python train.py --tie_embeddings=true --init_std_qkv=0.031 --lr=0.00886 --schedule="wsd"
MLP neurons of a small language model. Each row is named by its layer, matrix (up: input weights) and neuron, and shows model dimensions 16-143. Each number is 128 + 24 x the weight over its row's rms, rounded and kept within 0 to 255.
After each neuron's rows, "fires on" lists the tokens most often at its 100 highest values on Wikipedia text that the model never trained on.

L2.up748 [ 72  95 138 156 144 167 141 134 128 111 129 106 121 118 122 139 120 115 160 117  89 120 147 133 140 137 108 146 156 123 141  96 130 129 148 118 133 107 118 123 158  94 111  94  99 108 141  79 117 142 124 123  99  94 134 116 129 119 101 126 107 146 151 118 124 117 143 161 113 137 109 156 124 146 158 122 103 126 110 150 130 108 116 117 166 108 154 168 114 144 113 152 117 176 140 165  95 173 114  89 134 187  93 117 192 111  80 114 114 136  93 155 137 111 154 124 175 100 165  87 111 156 121 146 148 130 114 192]
fires on: "ies", "ia", "i", "ions", "s", "el"

L6.up521 [146 133 139 155 161 129 114 123 141 120 138 170 144 118 132 108 128 162 117 162 147 135 147 176 118 145 145 124 109 169 155 126 140 155 141 151 122  90 103  95 170 103 103 151 108 101 115  95 190 114 107 142 137 136 138 101 119 155  75 121 109 180 123 115 133 126 176 163 135 100 143 124 125 137  82 136 131 108 109  98 145 113 170 150 161 121 161 128 135 130 108 150  95 101 140 138 130 109 103 112 143 123  97 138 128 109 118 118 189  94 145 171 103  64 135 101 101 108 158 142 161 142 162 152 145 151 131 118]
fires on: "l", "r", "st", "n", "ord", "d"

L3.up103 [145 143 129 133 134 113 140 136 125 129 181 123 119  71 139  92 117 121 150 137 130  99 146 113 151 118 132 180 155  69  93 148 166 110 128 152 159 105 125  89 139 168 157 117 179  94 127  77 146 105 139 135 119 130 100 110 112  94 132 113 118 107 129 107  79 151 153 111  99 183  96 142 182 166 119 128 144 103 130 138 152 105  74  99 107  98 140 152 153 121 100 150 150  59 139 139 127 138 151 148 111 104 124 120 130 154 133 160 112 124 116 132 153 193 150 143 106 103 137 132  97 103 127 109  95  94 141 113]
fires on: "en", "on", "'", "ive", "iv", "it"

L4.up595 [164  91 122  98 102 158 123 173 136 156 131 140 130 169 152 102 133 142 145 130 136 166 115  95  97 138 105 112 106 164 134 161 130 122 128  96 115 118 126 159 124 171 133 127 130 149 145 148 190  92 142 111 173 132  89  93 116 108 137 131 133  66 139 157 143 158 120 117 112 155 175 119 158 123 156 192 121 138 150 120 137 110 110 129 129 185 151  99  99 111 131 135 160  89 155  82 100 106  85  90 157 111 163 116 166 126 112 125 143 116 141  85 166  88 109 120 111 150 129 132 151 105 121 152 125 142 166 138]
fires on: "ub", "ed", "il", "ong", "and"

L8.up207 [122 114 112 130 103 156 152 149 110 201 166 113 134 117 127 149 123 101 120 146 131 163 161 104 104 106 125 161 111 146 135  99 128 118 158 102 120 153 155 152 123 122  97 159  94 144 140 188 146 124 115 159 133 156 135 124 135  93 104 142 152 137 130  99 124 166 120 185 100 137 132  97 160  93 139 134 142 143 144  99  79 125 127 128 130 130 149 130 110 156 127 109 130 123 114 115 167 158 150 151 103 104 176 119 114 123 169 145 129 131 150  99 136 136 119 137 141  99 113 158 140 141 125 115 104 156 126  85]
fires on: "ed", "ub", "er", "ag", "}", "ers"

L2.up170 [ 87 139 126 117 170 140 169 141 130 159 129 147 103 120 121 157 132 148 161 160 150 146 100 133 111 109 151  69 112 114 160 144 137 122 108 149 134 130 110  75 131 111 116 167 131 127 118 134 119 113 126 133 129 138 117  84 102 144 119 123 116 149 167 110  93 123 104 117 104 124  75 173 188 110  88 129 131  58 118 117 144  88 140 103 105 130 110 118 117 132 114 106 110 147 116 133 126 124 137 113 122 146 125 127 136 136 151 114 142 141 123 109 162  88 178 135 103 149 103 107 166 173 160 159 170 121 144 162]
fires on: "ur", ".", "is", "ar", "ut"

L3.up585 [123 147 101 127 121 116 102 109 128 135 122 158 112 159 119 120 120 149  92 125 126 173 100  98  77 138 130 174 161 139 160 128 131 104 137 157  77 148 115  87 174 120 151 130 124 132 109 146 169 117 125 153  68  98 141 101 147 100  99 155 137 129 135 167 125 114  93 170 123 144 118 133 122 154  96 152 148 131 125 103 164 113 133  76 125 111 108 135 155 147 126 142  88 137 146 133 114 131 131 128 144 107 179 115 169 164 101  95 122  74 167 141 136 133 125 122 142 110 151 139 146 131 104 109 132 175 118 155]
fires on: "ed", "n", "ated", "id", "ust", "ld"

L4.up405 [ 76 120 126 153 110 151 133 127 113 143 147 154 147 135 151 117 138  98 141 189 128 121  94 133 136 109 134 153  88 134 126  92 137  39 119 150 145 127 148 134 133 140  84 100 127 147 131 144 156 113 113 164 120 170 154  66 113 124 156 153 117 137 143 133 112 154 121 121 116 127 154 130 161  96 154  80 100  97  95 122 130 115 111 146 138 141 128 165 134 100 134 122 116 103 147 145  81 132  90 100 140 151  73 134 127  78 180 111 143 139 148 147 105 106 168 161 134 111 126  97 153 198 130 158 134 147 158 136]
fires on: "ur", "s", "e", "9"

L8.up711 [119 125 120 156 138 110  86 118 116 136 155 157 111  98 133 119 128 136 104 126 143 109  88 137 127 143 158 134  89 131 120 160 120  88 107 131 130 134 130 108 148 123 149 145 174 110 152 164 117 108 164 123 138 128 121 102 124 100 173 126 119 106  83 139 146 138 146 149 137 146 129 122 105  90 152 108 119 140 130 111 122 121 113 101 136  75 162 113 140 109 135 137 117 133 154  92 154 110 169 131 109 112 107 136 142 130 112  86  97 117  88 124 159 119 124 150 138  57 108 154 122 138  94 115 139 134 151 114]
fires on: "er", "f", "il", "in", "s"

L6.up314 [126  98 145 102 113 169 138 136 118 130 149 146 126 127  65 152  66  96 111 165 120 136 105 116 160 155 165 112 118 130 135 130  97 108 150 124 120 124 119 114 117 123 119 122 156 172 158 160 157 111  84 132 141 119 107 102 148 112 125 115  99 147 104 150 181 130 149 131 146 165 116 119 141 150 141 129 152 119 157 129 119 138 112 123 146 150 195  92 142 126 134 155 126 128 147 151 104 132 151  94 134 119 144 167 132 100 145 169 165 120 106 140 126 124 148 104 130 157 117 133 151 146 141 148 121 152 109 117]
fires on: "e", "ed", "es"

L4.up75 [136 117 107 150 107 151 118 112 165 151 112 137 140 127 110 125  95 116 154 106  80  85 154  88 160 181 139 109 115  82 146 115 129 118 103 116 108 113 139 144 173  87 145 122 161 103 104 134 106 115 126 106 148 184 146 131 126 115 159 168  85 176 115  78 139 116 107 132 110 112 136 132  96 110 103 128 172 134 110 147 151 141 159 106 123 137 130 179 157 148 102 105 107 111 154 126 107 143  96 129 155 135 134  93  93 163 164 121 128 136 124 163 164 143 144 135 167 136 125 111 154 120 155 127 117  92 117 122]
fires on: "==", "p", "N", "\n\n", "uc", "W"

L3.up619 [130 107 109 161 132 145 122 134 143 134 108 129 112 140 111 135  77  98 134 120 111 101 123 136 131 172 140 112 120 108 132 139 118 140 132 122 104 110  82 115 144 147 161 125 190 111 124 130 126 143 109 118 121 134 162 138 122 149 154 164  94 183 131 111 108  83  91 124 171 130 107 111 168 141 160 115 124 184  86 142 145 131 177 146  90 124 111 145 108 149 168 105 168 110  93 138 115 150 134 121 141 130 150 107 114 166 166 125 100 139 105 132 133 163 114 131 131 111 180 106  91 155 164 122 156 126  93 142]
fires on: "==", "===", "\n\n"

L4.up757 [130 117 102 142 135 100 134  97 162 135 120 146  79 117 106 122 149 148  79 147 163 141  89  82  91 150 105  88 129 124 157  54 129 109 147 129 120 149 115 118 173 123 134 135 113 137 116 133 136 120 160 181 102 153 167 150 162 133 128 134 107 116 137 153 155 160  97 150 151 136 116 103 139 106 131 121 145 152 107 158  93 129 104 120 115 163 163  99 126 109 171 134 141 115 123 142 154 138 120 134 138 110 158 106 152 117 112 126 131 125 149  99 119 152 114 104 155 141 152 128 122 145 149 123 161 107 137 173]
fires on: " and", "ld", ",", "ff", "ut", "ed"

L2.up145 [106 135  99 125 136 116 167 114 117 161 111  89 127 155 123 142 119 105 106 140 144 142 131 109 147 139 101 157 127 112 118 112 115 129 126 124 108 117 122 171 119 119 119 130 121 156 127 105 114  96  96 139  97 131 149 100 114 186 173 134 115 155 125 122 104  83 115 155  84 128 120  90 143  99  91 103 170 123 125 132 142 150  96  70 124 119 173 159 107 149 146 135 120 175 136 166 137 175 140 150 150 135 141  74 128 170 124 137 147 139 100 107 146 178 148 159  95  99 101 124 117 132 104 163 135 173 102 125]
fires on: " re", " in", "f", "ated"

L4.up330 [129 131 142 109 174 123 108 141 136 111 126 126 102 105 154 121 130 104 145 133 158 110  81  91 111 140 146 148 133 139 121  93 138 103  84 124 153 114 151 104 155 144 122 144 203  91 170 114 142 139 101 109 147 167 120 117 177 126 136 156 144 132 167  95 102 141 121  69 136 164  96 111 157 111 135 134 126 147 142 149 108 119 148 112 131 112  56 139 178 127  96 121 118  80  68 119 104 131 133 180 118 107 175 122 190 119 132 107 136 113 152 126 123 109 135 164 116 137 103 104 164 113 134 130  91 128 100 107]
fires on: "ge", "ore", "ess", "iv", "ive", "ect"

L8.up340 [146 118 136 115 115 111 112 152 120 118 159 127  88 151 139  99 114 169 164 154 126 126 141 156 138 137  96  83 153 158 105 156 158 154 161 137  89  71 124 125 169  81 127 131 141  92 125 144 118 154 135 131 106 101 156 126 119 154 127 120  95 177 114 108  97 118 133 158 140 140 139 103 154 117 148 128  92 112 124 102 159 124 156 150 189 132 178 119 108 136 102 103 120 129 173 108 121 132  89 125 122 150 154 101 121 122 105 121 173 132  76 113 133 170 106 130 114  85 144 160 139 149 116 144  91 159  91 103]
fires on: "l", "r", " th", "h", "st", "om"

L8.up301 [143 131 156 161  84 151 104 128 123 189 135 132  80 130  61 180 118 144  87 170 145 129 114 127 114 122  80 106 130 171 114 127 142  74 119  83 142 127 121 139 161 128 163 136 116 145 123 133  81 129  95 133 171  96 107 115 110 145 138 151 112 138 145 136 155 130 152 108 100 121 121 143 144 116 136 123 125 184 152 135 152 134 123  98 132 156 148  59 147 178 133 134 133 130 147 125 104 135  99 166 147 160 132 138 134 138 124 148 131 152 177 107 175 144 151 171 143 152 148 151 160 142 171 126 130 115 133  80]
fires on: "ec", "ed", "on", "um", "is"

L2.up394 [ 77 155 145 118 141 124 133 123 144  81  54 161 150 133 143  87 129 157 123 148 116  89 175  85 129 125 139 174 122 123 116 138 142 134 155 133 110 115 129 111 163 124 121 105 115 126 138  87  99 148 141  87  76 121 168 142 154 138 134 119 118 164 133 149 138 127 100 123 128 110 158 135 119 105  99 136 129 144 100 129 124 181 134 128 106 143 102 104 146  91  91 163 110 147 127  95  85 119 113 169 157 150 103 122 144 137 133 115 127 164  85 124 139 118 154 125  92  97 125 108 192 113 156 121 105 168 107 131]
fires on: "s", "ow", "w", "or"

L2.up387 [156  97 106 151 117 155 140 142 151 111 144 148  89 161 174 142 122 121 172 158 146 181 141  96 111 151  85 117 152 119 116 110 150 151 181  88 142 108 118 107 155 170 111 136 128 126 127 147 161 128 115 147 132 112  93 166 113 143 107 148 147 116 130 150 162 141  98 127 146  96  83 108 118 150 132 124 102 144 133 130 122 153 126 164 129 102 136  86 153 140  94 159 140  97 142 150  94 121 110 173 111  95 124 170  85 147 138 115  99 187 138 178 105 134 146 139 151 116 136 140 117 157 159 137 140 150 132 113]
fires on: " to", " |", "es", "ing", " and", " pro"

L3.up395 [137 125 128 108 140 131 124 127 141 125 128  80 103 126  95 155 130 157 133 162 119 135 136 147  66 112 186 126 129 151 119  80 156 134 124 136 133 106 118 118 127 126  92 120 132 107 123 103 128  80 151 133 115 181 150 134 143 123 183 118 147  94 123 131 144 143 125 136  91  77 158 153 137 111  85 127 102 131  96  73 161 137  99 147 118  96 127 132 138 176 128  86 117 165 129 186 119 130 141 126 120 164 104  96  68 143 155 145  97 121 135 152 114 110 147 118 145 135 155 123 146 123 138 129 115 128 133 130]
fires on: "ter", "le", " to", " p", "art", " pl"

L2.up62 [108 109 132 134 117 112 102 101 139  91  50 104 139 141 149  84 154 126 164 120 137  71 156 158 146 110 119 152 127 124 104 123 143 149  98 168 127 121  94 107 122 131 132 157 176 145 179 101 108 125 114 133 127 125 152 136 145  71 136 107 147 138 145 136 128 106 147 101 115 113 117 120  95 122 112 141 155  97 138  76 140 105 135 132 181 139 125 143 138 104  70 114 142 105  95 113 138  87 124  96 136 183  84 122 115 124 149 126 140 118 125 158  87 119 145 126  73 133 146 148 156 127 132 129 115 142 127 156]
fires on: "ow", "ation", " |", "w", "og"

L4.up46 [135 115 104 168 118 124 167 108 134 141 123 132 128 126 121 147  74 140 130 117 157 143 119 117  82 144 115 131 128 150 130  96 177 133 132 135  96 136 148 114 142 126 118 146 116  70 103 114 130 124 152 128 131 165 118 128 144 129 162 111 140 112 174 118 115 143 101 121 114 129 143 117 175 159 116 145 123 143 125 133 145  73 143  87 124 113 108 136 106 117 124 128 105 187 114 162 144 161 155 101 103 145 121 121  94  98 135 128  99 159 111 121 148 116 172 109 121 190 177 122 108 113 122 141 108 164 129 122]
fires on: " pl", "at", "ate", "art", " be"

L3.up479 [148 154 146 106 100 129 135 168 120 132 130 123 135 100 160 175 134 139 154 106 127 109 129 171  95 131 149 108 116 111 100 164 135 123 107  97 107 158 100  91  88 133 130 128 110 132 129 126 124 138 138 150 136 168 120 145 142  93  90 137 147 100 163 125 108 114  99 107 116  96 118 112 157 120  85 146 126 167 129 113 110 134 124 158 201 102  97  73 149 140 124 153 107 150 153 132 115 109 123 172 106 112 177 128 169 133 151 138  82 116 140 136 111 122 124  88 125 135 152 156 128 114 118 139 131  86 125 129]
fires on: "v", "ct", "Q", "'", "r", "i"

L8.up573 [115 114 146  92  89 117 140 140 128 120 153 147 104 133 123 143 135 131 127 133 146 108 138 125 146 115 147 135  84 133 132 195  91 115 112 131  82 105 124 155 137  92 165 113 136 105 137 115 127  60 134 147 119 152 170 170 117 139  88 160 141 107 146 132 118 131 107 122 126 102 143 110 138 127 113 154 135 110 114 121  86 149 147 137 140 137 119 113 110 137 133 104 116 147 116 106  91 126 137 145 142  86 168 159 108 111 151  98 113 119 134 107 165 150 164 137 150 146 110 108  84 136 118 178 138  90 143 117]
fires on: "ig", "er", "i", "um", "v"

L6.up75 [133 138  91 121  85 151  99 131 132 171 131 109 119 115 116 134 153 145 154 141 149 123 166 115 108 138 128 135 114 184 146 124 180 127 106 149 170 128 139 102 139 130 143 147  90  96 128 120 118 156  95 156 134 133 142 123 152 134  93 111 149 143 159  82 120  55 169 148 129 168  99 170 135  86 147 127 132 106 123 106  84 114 139 107 109 106 146  97 151 166 133 121 153 152 144 114 162 144 136 149 130 106 119 177 116 145 122  99 102 155 161  99 154  90 129 109 121 122 134 109 169 142 170 169 140 138 109 112]
fires on: "ian", "en", "is", "ed", ".", "er"

L8.up677 [126 131 126 105 125 126 165 120 131 123 139 111 110 115  83 115 138  72 129 115  81 123 144 128 134 170 165  97 116 127 126  92 138  61 128  94  90 119 150 101 115 128 168 140 142 169 129 122 116  85 109 139 130 121 153 154 127  82 111 107 186 150 129 136 148 148  79 133 150 146 106 154 122 118 170 136 155 112  86  96 102 102 123 123 133 138 152 106 155 138 142 115 129 113 113 134 146 127 154 136 145 129 128 124 115  96 128 115 165 154 156 133 151 127 108 105 154 143 135 118 116  98 122 152  92 183 134  89]
fires on: "o", "e", "c", "ed", "ion"

L2.up681 [140  70 167 150 179 180 114 173 119  92 167 144 129 128 122 171 145 158 139 125 151  92 127 141 126 141  98  97 110 117 132 127 134 136 136 135 169 126 112 124 162 148  91 128 145 111 108 151 162 138 145 133 111 125 123 131 149 125 116 141 141  83 133 144 147 133 157 129 113 154 171 121 141 140 168 118 102 118 124 101 149  95 133 146 158 129 135 161  96  75  82 100 122 145 110 138 136 103 106 131 123 109 173 134 124 137 133 131  95 122  87  84 108  85 167 121 110 127 176 147 135 125 122 134 121 124 176 118]
fires on: " of", "t", "th", "il", "r", " "

L2.up558 [146  99  59 139 109 130  89 140  95 115 179 148 125  80 126 125 102  89  98 159 152 130 128 115  95 111 131 121 170 160 137 146 150  87 130 134  91 102 153 133 135 107 134 142 159 134  81 143 127 160  93 171 155 133  69 103 108 122 117 141 133 137  98  91 148 102 136 152  93 140  71 175 158  97  95 181 158 123 107 101 159 132 113 128 123 134 138 125 113 140 119 140 156 113 148 124 153 121 113  85 128 175 153 141 120 147 110 110 146 131 121 127 148 144 145  85 148 153 125 160 130 103 105 148 153 136 162 104]
fires on: "r", "m", "c", "ar", "z", "n"

L4.up77 [102 110 146 144 200 129 170 144  87 147 155 141 155  95 128 123 135 112 129 171 112  94 155 113  99 122 106 130 120 132 125  85 131 114 116 119 120  88 143 149 128 124  95 122 127 109 127 153 102 124 138 148 151 128  99  70 114 100 159 124 119 171 100 169 138 134 109  77  68 166 156 141 124 110 161 129 156 130 156 161 138 111 157 133 121 108 106 103 156 130 158 163 102  99 132 119  95 113 123  76 189 130 121 102 114 130 149 113 142 103 161 139 121 130 137 152  95 104 161 135  99 166 154 127 159 125 101 140]
fires on: "ay", "s", "ur", "d", "al"

L8.up139 [178 130 114 168 142 149 124  69 160  73 148 159 122 136 139 114  96 142 146 127 180 101 147 138 126 125 107 109 108 128 131 137 111 130 135 114 159 160 114  92 129 185  91 158 147 134 146  30 151 125 135 156 113 170 164 140 113 138 129 141 127 144 187 168 121 147 114 148 128 137 141 116 143  94 108 124 105 101 165 142 136 138 137 125 187 110 134 126 136 150 156 143 135 109 125 120 153 150  88 100 140 129 160  85 129 139 127 104 158 117 153 156  78 113 116 151  94  76 137 130 115 117 100 119 147 114 161  77]
fires on: "l", "r", " e", " ", "t"

L2.up19 [119 106  83 115 165 133 159  71 135 141 109 139 128  91 127 124 131 114 123 100  88 130 125 137 150 100 180 146 188 139 104  60 174 113 114 117 135  97 115 126 160 130 165 106 124 105 129  91 146 117 109 148  92 125 100  92 132 150 117 137 119  89 128 136 126 146 133 130 143 157 110 108 132 102 173 119 143 146 142 132 148 138 127  88 140 116 135 104 131  89 151 115 112 160 158 112 109 140 138 154 135 162 137 164 180 104 126 150 120  88  89  89 121 121 174 121 152 103 174 156 104 143 146  83  83 131  92 168]
fires on: "ary", "ia", "ian", "ge", "ies"

L8.up513 [147 114  73 174 108 141 140 142 153  91 146 102 160 102 117 156 145 103 140 123  76 102 111 148 155 135 142 128  96 148 100 113 153 106 107  70 107 140 141 104 126 158 132 151 158 151 154 134  92  81 122 123 152 138 127 101 127 103 169 131 129 140 155 110  94 148 131 152 131 146 119 154 110  93 168 120 129 139 141 128 152  86 145 147 141 115 139 127 130 181 117  79 115 111  84 114  96 172 102 169 114 123 118 113 121 132 171 111 157 125 120 159 128 147  97 143 125 135 126 139 146 120 128 155 161 134 107 106]
fires on: "en", "d", "1", "ed", "o", "3"

L6.up589 [ 90 200  91 148 123 118 144 139  98 145 161 149 131 106 110 145 126  95 149 117  98 123 134  82  98 102 133 134 140 138 102 128 108 128 146 115 110 168 183  67 140 119 116 142 119 113 119 122 165 103 132 150 103 119 158 151  95 136 109 152 106 158 135 145 141 143 115 117 111 142 166 140 121 112 142  86 118 140 164 136 153 154 101 135 130 128 124 146 131 123 140 130  96 112 134 115 132 163 141 117 115 154 117  90 150 145 157 141 106 120 107  97 122 111 102 193 123 141  90 142 140 124 124 147 104 100 142 157]
fires on: "s", "v", "res", "ed"

L8.up147 [190 102 132 173 162 101 130 141 103 164 130 137 127  80 112 104 106 112 163 134  62 105 132 140 116 118  80 118 116 127 113 130 163 133 103 130 144 102 113 133 118  56 134 142 154 144 142 130 135 145 136 130 137 144  99 141 108 160 139 150 111 127  82 102 120 155 115 125 147 145 127 141 148 152 117 147 160 155 135  79 100 118  96 126 120 157 120 114 121 145 128  95  86 118  83  96 108 104  88 126 128 138 144 148  98 118 146 100 139 122  92 174  97 119 132  90 120 118 122 134 122 120 121 128 109 119 111  98]
fires on: " J", "r", " ", "ad", "th"

L3.up67 [143 123 143 114 120 112 150 168 107 166 125 126 168 153 135 166 111 121 129 107 145 142 103 122 138 128 126 134 125 135 126 135 145 128 108 128 110 120 123 136 101 152 153 108 142 133 168 114 121 130 144 116 164 114  63  97 126 136 120 153 126 133 154 108 131 146  96 105 107 110 144 143 165 143 121  90 202 149 135 144 153 158 112 104 125 122 139 124 126 102 103 114 150 102 105 132 163 112 158 127 101  95 161 128 126 114  86 116 107 100 135 107 111 133  98 129 115 123 108 130 116 110 149 125 144  99 152 120]
fires on: "ter", "==", "ation", "==="

L8.up312 [141 117  76 122 139  79  95  95 134 142 154  99 123 112  94 105 172  83 153 125 107 143 102 134 134 141 131 121 111 115 133 106 111 142 143 103 126 162 149 129 128 109 131 149 133 101 137 104 161 142 158 112 153 137 115 161  95 144 182 110 132 139 112 173 138 150 101 126 139  95 146  98 114 155 125  99 147 118 119 121 114 140  61  92 133 114 106 141 159 168 160 146  82 107 148 107 123 111 151  96 136 131 134 164 138  98 128  94 142 132 155  98 130 164 136 145 132 143 114 170 109 117 161 147  91 136 128 135]
fires on: " ", " and", "==", " w", ",", " s"

L2.up363 [109 113 128 172 127  87  97 127 112 118 143 151 110 147 103 153 142 113 165 138 101  96  81 150  96 182 136 109 137 172 103 126  98 154 158 123 126 116 181 142 128  99 149 188 111 110  78  95 128 111 110 118  99 128 172 132 134 144 145 113 160 174 167 157 109 157 145 108 131 136  93 143 110 150 106 152 126 115 153 148 156 163 126 173  79 183 132 147 106 115 149 121 162 131 136 146 137 147 135 138 122 116 130 155 159 120  91 130 116 117 138 144 141  93 102 170 120 159 149 120 125 131 139 130 127 104 153 139]
fires on: ".", "==", "==="

L4.up661 [127 125 145 119 116  99 130 142 128 139  85 131 121 107 109  94 132  66 112 165 139 138 137 160 131 106 139 111 141 148 142 100  97 122 117 145 139 145  95 156 126 137  75 140 136 177 109 138 174 137 140 121 119 151 126  84 154 136  93  58 113 152  91 105 107 104 100 134  92 153 103 103 124 139 135 113 143 130 112 122 138 100 130 104 129 134 125 132 124 130 129 130 123 162 111 152 188 121 114 144 131 130 104 102 121  97  99 103 130 140  97 120 154 140 174 163 118 126 149 184 127 175 139 117 105 142 136 124]
fires on: " ", "2", "3", ".", "6"

L3.up878 [138 124 152 174 118 148 154 136 132 133 150 131 117 118  94 162 113 112 138 118 104  65 137 107 110  88  80 114 100 110 124 133 156 129 131 112 103  78 148 112 153 132 102 175  96 169 152 150  91 179 102 116 111 114 142 123 137 111 122 193 113 122 176 136 130  84 139 138 134 117 164 146 141 161 124 148 167 166 128 110 122 128  96 160 153 149 153 154 140 134 120  80 112 107 132 109 126 123 102 131 144 129 132 137 104 132 125  71 154 141 135 132 126 136 137 124 147 167 122 117 122 133 104 117 154 109 137  95]
fires on: "th", "qu", " ", "ent"

L3.up735 [125 148 133 138 102 134 115 139 154 141  83 173 136 135 126 131 142  96 141 173 153 111 112 145 121  72  95 147 142 158 116 152 153 112 102 128 139  98  88 110 156 106 128 186 162 128 120 105 122 117  87 129 136 115  90 148 150 114  94 135  98  82 111 100 110 108  89 161 109 144 130 101 127 187  99 138  91 102 137 128 121 120 139  75 135 128 130 174 129 133 155 119 134 135 104 116 128 153 167 123 156 134 170  94 111  88 133 199 152 123 131 116  73 123 141 107 136 125 139 125  98  81 110 134 108 150 148 147]
fires on: "ew", " of", "ver"

L3.up400 [149 122 168 131 124  96 159 145 111 139  73 116 120 141 151 159  94  67 142 111 151 154  99 167 111 102 103  89 103 134 133  83 159  78  78 132 138 179  92 168 151 150  95 127 162 144  98  91 116 141 131 142 131 108 163 117 163  70 110 122 131 152 109 118 119 105 121 120 142 103 146 146 142 128 136 148 157 136 112 167  72  90 104 108 138  92  87 156 125 129 131 113 158 118 109 141 159  96 138 157 115 125 103 123 118 134 152 111  87 151 154 143 103 135 154 131 140 132 110 112 150 151 164 138 140 136 148 139]
fires on: " ", " be", "im", ".", "3"

L4.up878 [163  67 135 100 169 116 157 161 131 171 149 158 127 112  90 143 113 121 120 143 127 136 137  88  92 123 109 150 143 137  87 147 140 135 139 126 132 135 151 117 154 112 132 116 127 159 113 166 152 111 137 134 150 134 152 138  93 122 152 109 147 101 114 154 130 130 104 173  93 100 121 132 169 168 188 137 114 128 185 132 126 134 125 153 147 122 132 171 131  97 135 131 166 129  99 104 118 116 113 156 124 150 118 125 135 131 136 142 135 165 163 134 104 117 104 104 161 124 102 126 134 132 128 160 107 139 160 131]
fires on: "ation", "and", "ion", "er", "ub", "I"

L8.up602 [121 121 157 186 121 147 101 117 150  45 136 140 125 187 129 105 143 117 117 116 161 142 123 154 147 136 114 161  94 118 123 136 138 129 123 103 130 170 141 126 160 134 120 143 137 147 113 159 122 173  85 128 122 141 132 166 170 163 137 170 154 128 147 165  94 131 161 110  97 134 184 100 171 140 154 132 163 101 121 122 126 174 135 147 140 112 128 117 105  79 126 142 135 144  98 157 124 130 112  82 140 151 130 124 117 101 134 119  74 144 124 135 129 137 105 132 129 189 174 119 114  66 116 141 145 121 124 144]
fires on: "r", "it", "t", "ra", "o"

L2.up106 [112 166 133  94 111 154 121  99 151  95 108 137 109 158 134 131 157 108 140 111 128 169 160 114  85 119 106 117 166 180 162  91 160 163 195 110 114 110 107 111 163 153 142 136 135 121 114 151 140 108 128 100 124  98 120 170 113 145 146 136 126 134 163 157 176 134  87 102 152 135  73 105 123 143 152 104 121  94 165 101 111 170  87 121 107 148 123  84 123 151  97 123 154 111 142 151 107 105 127 115 130  91 141 132 130 179 103  95 152 164 125 134 148  93 146  90 128 129 151 134 140 130 129 140 120 147 130 104]
fires on: "ing", " to", "ly", "ed", "im", "ess"

L6.up409 [124 122 143 107 133  87 132 131 151 123  95  92 181 118 138 148  78 124 136 134 167 105 158  86 157 136 127 114 156 113 134 120 157 116 115 161 101 123 121 118 152 151 128 140 122 167 117 121 150 107  94 175 175 105 177 137 145 123 150 133 137 138 150 143 150 125  80 154  95 118  97 123  96 125 145 110 135 134  89  93 135  91 106 126 136 121 134 167 141 115 102 140 100 136 118 113 184 121 127 107  88 135 142  95 122 160 112 174  97 136 125 103 131 155 105 140  91 133 114 114 134 134 133 147 143 166 135 123]
fires on: " com", " re", "f", " as", "d", "ed"

L6.up759 [125 124 119 119  82  64 110 159 123 146 143 156 112  90 123 111 127 109 163 153 138 123 142 172 159 160 113 127  97 136 100 110 114 163 152 114 123 136 138 126 162 131 158 148 131 171 117 115 144 118  85 162 149 146 116 105 155 140 146 137 136 179 133 120 128 102 136 139 146 112 141  95 160 167 142 106 153 129 146 117 167 138 116 125  69 111 152 113 112 106 155 144 161  98 146 119 160 133 163 103 130 124 148 122  95  99 113 120 146  80 155 116 115 160 141 174 120 126 141 144  64 106 146 111 112 135 139 140]
fires on: "==", "==="

L6.up699 [176 122 120 124 112  94 131 119 132 124 138 160 142 127 127 128 152 125 120 181 153 125 119 147  78 135  96 166 134 157 156 156 121 120 118 119 116 122 132 135 126 108 125 161 144 119 115 163 103 126 140 109  91 163 139 152  79 165 107 150 122 143 107 108 117 151 171 130 114 172  83 142 158 144 107 160 131 128  84 150 138 136 144 155 135 115 125 138  55  95 140 146 120  95  88 157 150 122 127 109 139 123 161  78  75 151 100 116  81 136 120 146 144  81 134 108 140  60 122 143 152 114 141 123 146 117 125 167]
fires on: "er", "il", "c", "r", "ch"